From a checkpoint of a small transformer trained on Wikipedia.
Architecture: rotary positions, no biases in attention or MLP.
Training: a variant of Adam for these matrices, 5043 steps.
MLP neurons of a small language model. Each row is named by its layer, matrix (gate and up: input weights; down: output weights) and neuron, and shows model dimensions 144-239. Each number is 128 + 32 x the weight over its row's rms, rounded and kept within 0 to 255. Numbers have three digits each. A neuron's up and down rows have the sign that makes its largest values positive.
A block is one neuron, or neurons of one layer that tend to fire together. After each block is what it responds to, as a language model described it from the Wikipedia text at the highest values.

L5.gate492:111085108230109070183140117134133091136125186148098152123097167050184117125157147106202140115101132148144158111169068139139174161172079122054131036113109119130122084106197119131118078160152139133140107194114124121121106085185105122160131058154144151129084119132089142117143158126119148130
L5.up492:167110079176113114121134082094158130155090135122121198121113110138081032134126184165159142102144148102064167139106094118099141136161124136102142131117167149116155124089165136126107156137165155096118109106016130122147165123128113127167160119143117079116173163120142084162111136095200181113
L5.down492:083164179104137119141112145118080116097113144122140115176106159127174190103134126131151217102108161119164099136091079152117162134120120141119105101150110073117140113200115138145134107166159112095092156187092091148117109109099135122109106085118104136089101129144103139179179106147094122112
Inner words of proper names. Final or middle tokens inside multi-word proper names of organizations, teams, events and titles, such as Arnold Engineering Development Complex, Silliman Writers Workshop, Berlin Zionist.

L4.gate727:137185075131114086164115072153151109106050198184082094166119143069080134131143179115120162127119095167149083124052104080087137148087088118081156102142076161187138199133177172158121152127133089085092096166113072118137163163124164117120067073176101134121125177163172092138141135122116145065
L4.up727:139126045087138116142080131105116180135153174140103129191105178105109090077103172130144147113092185164140099145126065052142115180121133143124147105111092187165077154165095139157058088160128065055149113147159103122102153158157160087112146116160125127166145192132113135132103201145143089110
L4.down727:177153170116140175088148149146171133084180074117147187114162120149101127135176120124110183117131183097159113140128178141110151119161173202154081166129180114165131075129167095085128175103113109147110153098139151162119149148104086108135116094077124106122131127104133120107137113146165126139
L4.gate944:182174037128089152132119120156079145078138107128117154098152113131094089142154140134111192122159076156134103105157127092114138162188135135133131119105136189135138091136092120102132110151167121095138164105098160128141094128162164092115105129143148162070115154050073119158158191179150103135
L4.up944:202176096144081152144108149140128175095128109159105107109126138074150094120167176131139140096138094089136127127162067128101156154156168154149125152147089179082167139148155162124139106099176106104148127149094104064102127145170096149104104100144180149097139087106096141133168181150142109078
L4.down944:113120190106116123123160161103150158121108154125147118185138144089113202082135113158128091192095126062091148142166119120151111136141152090120037113106135092112141177082115096132149064095096140119049155119102124116120176142095135191140107119098158083147117105192124158108144123126125160122
L4.gate956:150119118126181175144119152194121093158130117163057130132098124144124098142113153116189180097120183111130095102108136107112112100128121103101170172146123184164124118151135198120202114140133144081121111150163183138121045199173143097139099102075100142162159152114111092052165100140134131104
L4.up956:151157157125099186152153130126136133155078186124102120096167093140135076108141138113160188080114122102138055095145104086202166134091161114098191148112128135141130130140185195133146124148181110049159071191143133108125118138182120069156124145095159139171072117153109128085171103062134119066
L4.down956:149129134104130138152151092091082060073092128101136130110139086125148070097122108098068163152116080115114131117167121130102116154153113157168110120141151078107183089109163057178133144169115069132158109187136090166131195112126180130133152124171158128102147120108161130118082091085080170129
L4.gate1311:153143035148111121148118113119100085112114126125128115145144099078100116148151108182142189165155101117161147169142090084123166086130119128072146151138107195147123080138168144114139190192132140077168105139078153109141078087115194149133132027136128142119166089099095117113192147128134162077
L4.up1311:078079146091150108098089122107117076119163134129117156090173102098060144086132170120134128074176192117132178128180102113199077143126186042100088119168085110166173117116109162053140178142170125133161118148110154151118231147128220038121173182138112111122099142172099092066175106081082108077
L4.down1311:109171076168178119181135130115115114137156080137161114145147040158158116146118094128043137167157121164123133124107122127149131122105087114119156128052073150167109148080175145158155144076085123143199160092118109111106104101089124119159134107136110143131149145098134092159113127123151165140
Field words in institution names. Word endings and words naming a discipline or field inside names of institutes, departments and commissions, such as Mathematical Physics, Systems Biology, Occupational Education.

L3.gate405:142118149155147156147193114142092111100157131092093148105020143132161126149147137161151116085149079072145130108115088060093162121044147170107125089112146160118136133136187086137098136079153122143157093206130067112156125147163120149117155112169097105092145122221121154142097162158069129091
L3.up405:099123132096127163136137081201118145128168130127124061158164145123057093096114151186146123177144137140143126169112135048112163183158093090134160167152148129131136126108132131109164143147115158141193128126167125077128125135182090135144138126150069124141121151121065072134103110147123135123
L3.down405:172119080218104134145124168066120076164097126156112168095151086131172145138139110089109114112095087099115142124157089161123128091123164112114174079087118167137079102126128118136129134083144151105108160126113085176128146114094142162120184120099149172119142115090178178133118125111126124129
L3.gate510:137093109195147151113116122104165069059118134106109163111127076130123105165120117198102155088157103150147146157115153072189140133062136080088086116119147187121145075064161061111108130130203131111110122143089157077121056106183084116118162086095143153171157091133146079102121094134173151081
L3.up510:087119151127142104133174114135093173136050088126163117110105122067170033112117187134189144102127092082104150068151083114093190151087125140073154128138114150142132109160114110146159084055163120116125126150082131088147153140103163127112183105175122106070172146055080147193144082108092152116
L3.down510:161129144125129121144140079111183125144152137082123086132130128188133189083089168158162114099170174119202115117196100168158103129126132076147133150148140113105089140151156105129072154142133123204143153153144158197133144103162176100097119114086160124154117085157107131059123140207129104157
L3.gate718:166084141100122128152125126120184110083124128107070106184115163050094172085191164134154136105143180163131150118109113158156163182089094093130139118147138124124142132122138170143133127174102112130174118083136105106129111089140158131149161183145076136184125081069096168132137124140152225162
L3.up718:168101132121144128142137126167112087151135105100116235126184066082141099080151255118134134127107131084147123135123111121096115122127098135086174099089144098155102091155160102078149125145053153110161089149182110119154107132131052109162133094128126164097164135172130138101170138077086174100
L3.down718:097099146122171120134069134121104154174128150107059104074159117104137194163101185147148169155191073175123136123152119073183134120124161128140134160092138097051155083172159119108082093155159163125153115112113201144126170131118159171147126094110121130129150078118104219134120092079151113114
L3.gate1457:081043108139122136048105097158106086129172134129092124143117133125171120138141177154078139135158203131136151125114134163135072144108164152117116107207179112096162110164181115105107133128134128109154119117088093110092124158129172140135142058137148097120137129117146148077144110157139153139
L3.up1457:129122152123155115155163175113114146122158169130130158105099142060117126124150143094193111156116167081168200113174057132116134112172165120162056067189141116120170110181152123165136044079128190092131129171112098130138103148238123117147109078088144174152078086136076186129134138073133131171
L3.down1457:150142119159097086163179171123188142091157140120189142139101112128163168111158141110104081106148124126119126110078134111111114167149078087141140136081096080192038126097104192064134152188114150146096096116201127144204099141143140180137139207116137156109131144075110094134120115154168079124
Name-completing word pieces. Later word pieces that complete multi-token proper names of places, people, teams and institutions, e.g. Sher-man, McDow-ell, Carb-ondale, plus some long words (rapproche-ment, strong-hold).

L3.gate360:142161142148147175171127115170078171099064140147152089117156186155108168075109131125151144100073138152102107148034073177102090191129164095120154142079105134155085150107132107101153133104104141198068221122141153115115130147157102166133121172088123136090137158144131171139120103093147133158
L3.up360:152172103165149199160039140146079165093139197125134152061102154111152169138131089186099179085085125076119109123073129086092135136108159119086103147093125128142120103135089127080053124117135159174149106166072132128175120187159180114139113156125079129143124150159167118105116181132171088173
L3.down360:117087169086137152107134156189140113122123081082108143123124112138134122104110127152121165134171136102126173074096140124125141137175157153149144155169143125191131118166130132135066208174119108049077161157135114074217178102169169146099113094161097147122115135157126137134159101068168173115
L3.gate439:127127084128129152159075123151138133159156114139196218123120139156146126088127118161185154136156111082185138096167054169128149094093105141135119132051166142149132122172069151096149126102142153095123168151096092080106062112132111134083119129070101139147115194089139124139130121117174113118
L3.up439:123134131120130120133119121092119110127163131120127231076091149195122140085115138140159092087137157112185098185085066121155084135136128100159123162115204131144127135121100105154167120144138125140120140083146137157150061093124160144141126138084081111091142127091125056049096119137134154084
L3.down439:149135113150159157183102157194138142129120115063164131132117106120175098156133122126167155111171141141116126147129111122184169106111178120113095097104177151119102127151108137168055118182115093095159147129118141115144062123108100149121177147097113125095111168082125131134116125144151095084
L3.gate516:091180157133134131110150068154126127113182169167109185120113147178137121122136170133150133131189104085140128141086128114098127153121141126132082135148193109146117135147121073022115145110104144119101169142151151138147091176144053120122108122166049118074172132130111113102110111129132152033
L3.up516:108138123119103161159100130100147166126105163118129148127155179098112119177162109135118152147133158095155165160118110095135077146138121123101104176140122115120135067146134099095109148131113147151117201135145112138145079139140116105152171097160099144145160144176141123107145088126103152116
L3.down516:141079058128087096160140149137103102166094132133103057125144116062173138184130117143149089145104133137128147064107102149125132160151196154103120147143093115078128102083156155185135121126115128132134119210117125088137142089117197123163107127145202096143094146113149153120119157119099075168
L3.gate938:090133125101127188124108121135127199090057160159107112108168160123147122173184158142170139141113121100169153142116126115107168121085083066112114184092174148142091100167203161153082098085173128130157085226114104107157121156165080113164172117122096135137165103116142189145049069082098119152
L3.up938:102138154140119140113132106135145134136116080217167155164081151119143132121118177064136139152137094092124128158173095135173112111085195065151170157129158205142138108192090145101143126147127175152146123163105140099060135119137169144117160134170143166131149117113159129140193139148154100072
L3.down938:147129090136134126149137161152103098139107147029125110126164090147095122134086055163126077095106169144123141089089151126071153139144052176106059091126071097104109135045157119157135137099148122105113105125114112141145082134096088152138102088098114115134135134150119136126082115111125126163
Military and institutional name heads. Final head nouns or acronym pieces of military, police and railway organization names and wars, e.g. Intelligence Brigade, State Police, Vietnam Wars, SADF.

L5.gate1440:163198119088138154097139089159037149144139200101140188099142159144116170217121093139091119124087132165124115139080148119079126151179081072141233159111173079157116126158202113158146140103101175096123179091125116153113151117167131104107162129135102135160123137126099179124069132092117128119
L5.up1440:172136136148103180132096126137152176129106174075113138108154087171168184155099130118103064188123090122142146132111156130102152126124120150095164103119161067181130164186135110048133147156069108154089206084138176101089085128132096179117164139106094113069170127095109142147143136109143080071
L5.down1440:176144113070125171106145102194114155157101163029069158126176128156149151162090120123121071099092117150088187133089112110146174199143135075157106132161164121159137194119127126142086119121079139096163175127175158118117131140149109120151152147099139162171144123078141099124116120109115153171
Table row final cells. The last or second-to-last cell of a pipe-delimited table row, usually a number or the closing line break, e.g., career-stats totals like 57, 46, 6.

L4.gate51:155110137080069143108160072126115102182119119102087072139176165153148132156155139150195128162160120105104088104117112148124198149148115114145118143111114098091117131096157144132207142116060171223103092138099109149169199133091083148160132138162146148189158112134088150191071112076064134152
L4.up51:145106136089113127123161113151126136152093079126122118183159118162153088104122110114100185176164118143145150184117126116164149109110133120100125150143119158115101112120153134143206129125098140104113127185116119094141128133141100188152100138122120114095164162155144109099164122092128159147
L4.down51:127155112030145108178082133092157154091147196165163110074131122186054200126125118112125148093192208037120200089167128118114167206135200147095151155132145153128129120153094079089128143145150124140113094112118073121124146099121199179158154107147134098186098156157151125151132089144150097165
L4.gate701:118048106125129129196119127151168059154101079078124115149124141101139115176087105116117086134147147140137113154110103185123143113140127107147095121140098120074132110072119116142169110074165126145116152167170128164109141139159138165134159160182108146125151174134147139108078117057156149110
L4.up701:125096148091139131169095118136145128144126098076152055152122182137150159147058051117080157159166102151128140167098165122188128098151135117137147226134136089119111173076152147151144105080142082097124178118120119149152131177147132180138152167161181178119089133136100149169081074080150157113
L4.down701:107130153133129087108104137129103186145163113215095178123114124178109173104162125103122173178130148140084155117116140080175195127127154121092177152078109129169172150146137119146111168139109149139178128022113101193081086095119164086147016113132154108147123103168122146174100114209094201115
L4.gate1206:160087114124095172192035148074126116162126132050153081076120177090174078179135156127178150142193136116138153076174117139088129087134132149154103169096187101128146160109208139131111123203080132191180127123114136145119164135125081171135153075066169148170045109118119161137124060083188149193
L4.up1206:159119121135143163153085143140151173177116121099123135125117128097139107116057156147082126086092113162117074148129170131077146129178163107130070164117101120138154141117114158213161156075042097154116153127115098122175147077147088116111115185116099085136117172109167159152112137116105109183
L4.down1206:119154071148103161154104083189127185070126155153127104136122119096115150091128132107205155180119121134105105178096042119189121114110108131160114042110142178099087121129104078092156110200201141161199127138134139111115095142111148153107079110139127100159106111155067109150213151114129126121
L4.gate1590:138088134081121108170132080094121106159123129106132131103160101153131095142125129111190127174143115124086099116118140153099187175155112126136081138167134122161089123130120136127100139160093158191098139100111128180111121127140087120188120126097097162094135124082162163152153141101136123145
L4.up1590:138130123089129100165139119087145147185126181132096141118172160120135111174134078110148155148145093154105143156112165140073148186165193098179053240169118103155126125143157169108138107120125179255117158104121091127106183142162093154165111127158122145157103131094157167151138105038100120161
L4.down1590:139117110086118135059117184082066112194135130171097159162136138131122181145103172190092132111063126119135140139137100107126125133149168134108122150125116100147153123103129159190123061134162120098149123181198093126139104168255205166066138116192102077126127160156152110081128077122161082116
Sports career statistic totals. Numbers and words introducing career tallies in sports biographies and stat tables, e.g. Total | 53, scored 13 goals, season records like 45–32.

L4.gate73:111075182099104053128088116100124118104154172073102146184127124167171110050121167116225099138103179127151140142172087140139115193140134088086131124113106137144200098127124103153125120101162145146130111159148146108148127122159088090070091125100122158115118135109151096096129152136151088117
L4.up73:139165096143099184141148153140126158134132171144133096119143144083110107184133126141127117120161083099132132136145158157099176080138165167088108172161119151119131143149162146132145083167133119159130137156111107078074158138076108187134143037138133102164116124156103120195089119136093177128
L4.down73:112083126133125091125143137061143143080123097103139130161138126129184104079158156146149103146144173116177112142151058156147110172169074100135173125103102180127126116181090156126129128081106140150147118136151162106163120092105122124073119123145129118106109128161141121102108130082163106133
L4.gate562:145097101136154122203072086094034092189063096197090050117132079132190090045154165147174147111085086113124134104173145113071212144121095109126120116117110148107168105110166115207132143136172152142105127133142084079126102078119099103146082098128131138111127135127093175166164148147082136202
L4.up562:163141071118103159155117083113209180170117114105123109154157119134109117114117135128145145120079186105110152113149092120119100106140085107107129100108050178152087165147148127135131175115137122116165138193165131120083150126152120107206147116166155120103146172130160105119137159117161083122
L4.down562:121139144150130071105136131179133074118121129159149113103130117113112159112142136115162130066171138096095126106136105111098076150130179111119162111153164069090172130117112159120161120086124106161102107164126169111166112117167123087124179145167120102155124109102133117117119150177160105073
L4.gate1269:152123150151121142135161094125139151127161183132178128144134167099116104160189161156163150100120120102114183078170109124144155108145116064108074217123173153149151126156139137110135174129171130170175138153091130144114118126169112117100105115115120130145120128160139107127177090075148123123
L4.up1269:173132098180145166104222149115073096160078168120117156152120134127138096080088170117134131127215083056175076141107078149081171077106158149146156136135143128144072153147065138112155159100189136151122158122115121090185123110135132167112127136138077130125143163135123106162177074100173155148
L4.down1269:095125143076131068135110142150176173106177137087148087129096142076148123154130086157114157158090136143077148093168131126119082168169097046088115171086136137120119192163153170093129149152092118147101147144112090140127117140117089098138125168122140129141129134130095136060076174096129137122
L4.gate1434:151093122144105131128094130143106095127116123144113113082141110168123071060155128168166148100103108110086134132163077153137129163143145104087196137117106147150130082094176138120128095156146125126114119155155113100149141080158137139177119117124181098119163134162156121113111153113125097155
L4.up1434:166123164119108076070078133104175159054135172150075057109080132206090131139087164141138154084121124107131168154141118150110100144105125123096142230118108141154134140121126160157128132099187161150161106119118152122216145115135142177137132097136135129154119134172145108129031095118185123134
L4.down1434:147130160073136155171172136151138092169140081137099204100132152107079217126111136187194153127117090105078135135154142145148147117098142134084159150083169120131140105143140070127115061160078147112062138133119101176113124138133073123181109122118094141117118145174079114128139141074160121138
Inside multi-word proper names. Word endings or later words inside capitalized multi-word names of organizations, titles and programs, such as Writers Work-shop, Preserv-ation Authority, Commissar Order.

L5.gate454:122103150161192179092138130131128176156161152133147115085129140099177117142132104131088116174100094173147099152112122102179133108112088107127137119139110106165100117066151101117113097075113152079097115157124078216182130134138092153194099123100109134094130083138139134144105129128106144149
L5.up454:089112157116065113185135121118145095118123132116083186088133181121024143139131138155090148175182155095159130073120185190138163106168094145148145079128145161145071139131134151081121171114136134169147191140175143135124135137111146198140115142127142115134137101172205133105160111155101113106
L5.down454:099126216149133157068101165092163168115126117084143137118149152144104115146147091142129120124188118171128124118197089086164091159139106099123209121074136088075044114111102105139127162112065125144118107167098100157170122144136086129128066110158108133113114103138172104167122132129103103131
Role-marking "as". The preposition "as" after verbs like worked, served, used, regarded, introducing a role or function ("worked as a nurse"); sometimes "for", "of", "into".

L3.gate98:154107132109133168135132166114113117153170097128121168144140130084100117111133169116103092095166245120175138235104117062113132089099086138148105120147138152138139151105069144117112121179144102094078186131104109112119082084065154073125120138138142136144149127195100093157131136095134111124
L3.up98:146169119148087137133122098128128103127160089146129183108095130115110111090111126132091158144122157138114132144055086136132154117112039128146059138119141098103133126126028151139145139197127101107127157102177091133206115116121145115122139136165120075156177153137148117116159104128125131169
L3.down98:113130127100166149072157151116102150145089123103130107142137109076155178184154141150189066126114128124160125139147145111108127197143139133143179144097168123159130138156136155154128145140141147151141090151110164071086108137100154152117124075078078150170132125161124129167116142143146186122
L3.gate327:115133160125137130134153129129149147101061107172081163127181129072083108163134128135143084129099197112143081152129101093140116113088082096125199076116110091141100140151199081186107072145106116148137117129172155129153113112122131154158141166132113148125141128171172126104189130107084126131
L3.up327:109116130123142151124133098111081130122132101161124171127166106106086118145093121123070126109134155106097085144118114080103147149154116084131114142141158078230106104221084115099113134078086099164114136120116120145169102116115129139179119153088066065113154141158099035110166095130090125133
L3.down327:134104207128133085123135115133096118130104120085096136126125108132105128176098140126154082143109131117182160123147156171146087098084176166139145104150174114136158127141146146161139164120155188187131141140165126134117093147129115170103119109113111143128161118117127174110076099117188113186
L3.gate342:147094124104125114139118129114108135150182132124114120151187090170106162176108072177167093157182136109147160101119113093137076114068108146120141151139234121141186151156197135172147142065117145109135111122133138103109097090139126084108140110110096062132174179178128049133105131136150136164
L3.up342:110109162118102141111093120112157197092193175130140157085202134062115123185133123146135117118173166122163095155096052078137073106103113115144113155154140137101160075112091149172162177085143127104108146109125150103119119141151149094062101122160115147118123163185129050123156102114150095127
L3.down342:158171108088094165090164128137186150093073110140142196133118163091107108093148192079173166111111123141134070095163110122149145147172115166161106166191105127131044132115123136148140168142162121132128123143118099154163118177085155139068066117151143155163067185144152118105097100168111105068
L3.gate716:081113104137103090150174137155117104127088124155111154128107106119136116108166145085086132121188184176145145143087133205231075137077100186160124106140125186206109147118092096161111044098153164141161139213191136154169166093172079129148160161149107146139094131134162111108141094097089101170
L3.up716:126147121113085144165048129149132176115153130082153152166156192178124177139163116145106031106096200116069132162148134079119099071163156136097153124086134120111107135132111155134143119138098099060108111145113147127097141159118089087067167079160095171109137042130139100132116157179122149078
L3.down716:093130165153140124098203077131080127156115162163133059114160135119173082172161107104166198105181125098149049112134113155151166094084152139148119160128077111150139063134115175160100128114077149130098098121126103086081142077056123121119088161120091112089119162126111189148119126125188156160
Prepositions before institutions. Mostly "at" after professor, lecturer or worked before a university or institution in career bios, and "as" in such as, known as, well as.

L4.gate922:132119114128150118127114199094105112053180139125106106128125126081155104127075128106096175114166121141119059135147150111131189064090126126119175127179147150132130197139063129118141187138053122114155134165176101115084149131160125179088121165149111118105119134144175083125136157120137141087
L4.up922:141135102080146164133144149165150131157128153067110090163166149084108115099119202180177132146121130141122052155222080160160154125121188138058152100079156168126156137139119152147152098075096072149121121169127121086150104147119143116136160149112159087132142088198156106089047158135094129138
L4.down922:082125125138117133090109126143151151157124164122114087121127114173172156157146139120076121128145174179118178162080111143092139144092056055191053136124143089156101120205165139098140117165139164077091101033104101160155112126141130124106104095133120188148095094099084112133141072079126126146
L4.gate1098:130140145138142169114119139090167165067081139143087114112144150100134055169125149095136149120122152118165086123061100114084078117122101122139071088171148108182115148126120115128126123176143108170115089037145118186149170104144104111150155241155146136139112114120127102099112144100091101175
L4.up1098:158158146142138142149105118146140156117119108133106130140151142170118098111182174119132140110159149094144125158145064114102112122099123151131071118141194142136085179166185153155105156148135155116150097088098108116188126196112122086167151145094061193125125105098172095112092068113127163165
L4.down1098:156122110159100124092142156137125132142021167124148169143143110145153125146114132127114097135109101139136101131125117103151155126176072119161109149136120167132076118168038102103195131090095143102156131160139152108152067145116159116153148147166130121117198118149187126131121102198101112133
L4.gate1129:158165146120127140098115128184139092165132144092099161119147058096183071145112128147139211099100071082137184084187094177172158142087150093101134147087128164187150174127132089164091131157153107109099123091107068062140107107130103150081126136144143188123129102131098060165183059090114133157
L4.up1129:116146158071149169126083142086127180139096134137131103108106191094094037122105158062143111136112067080115145049121092131159106129138101153165105164138097145168076078111123144124148076181138107145107125057095116152156162134164178166104150178165094108146141174156094144172121128131107095131
L4.down1129:134142111215091112136194100180131075155133155105144127143124066135171154107172092182093135124112083166119107124083140133169116083111108186110132158146132112085072156197196116142099164115074127077151108086120127130123153161123116106119180097126136119141183064139122099144142061112132077180
L4.gate1629:173084100140120131128135119113130130120205106175132087138079121099135059137187160165169130153105040155163181058064138195171159118073121112107157121066133148125149148033083138129118131116166147115085063143133131114116184127171108150130114139133135163112121155155105090138144040066099132149
L4.up1629:124141133121093126150095128145138163119159083145116100106114166057154081157180150135151178132103074140164173116103145153147138088068148132145149106079124161155133119099057128203109090152180088164123043120117108106136163133177073128082130125120147145153102112145077078156127072110105137141
L4.down1629:128118108131087122168087189089089140117108085129077144116169160123127135158149118109081133069151127104046089146192132103089201147163080191153135092173113124148151047213110107173136177132104148127187123094149102163132087110109132090113115151118135135115106108144122094119142178160156166143
Connective "as" after a clause. The word "as" after a clause or noun, linking to a role, comparison, or add-on ("as well as", "as a", "as opposed to"), sometimes "or", "became", dashes.

L5.gate561:125081074130127094165104116130100166173175153167129131143114108107120151125129111166124171155123128125197190147140081111129087190113160111074119080185088122116123139102127166119162143130144124196158165075126154188130128160170168108129114136141103122101155170097195126148094125136147152100
L5.up561:151053076182136118120201105131101128138169109153143120081121111179123132136113090176154145113114154121059108127136135114178117157131126163114143102096136115109120117148091139093147125129075117129123170144087099136129091090103138147128138130129121124089110205092151141090124154255169095128
L5.down561:129118163120196182136080133127075153109144153152138090103081139126156087092145146117111179088139128140142060135128110173085167145089140160174133172127157140142142109123231108136116180167113187147121128084190118161174141127154123141138085149202136175168107142107109142180099122170053120131
Inside parenthetical abbreviations. Word pieces inside short parentheses, mostly acronyms after their spelled-out names, such as UC-L-A, NC-CA, SI-G-INT; also years and country codes.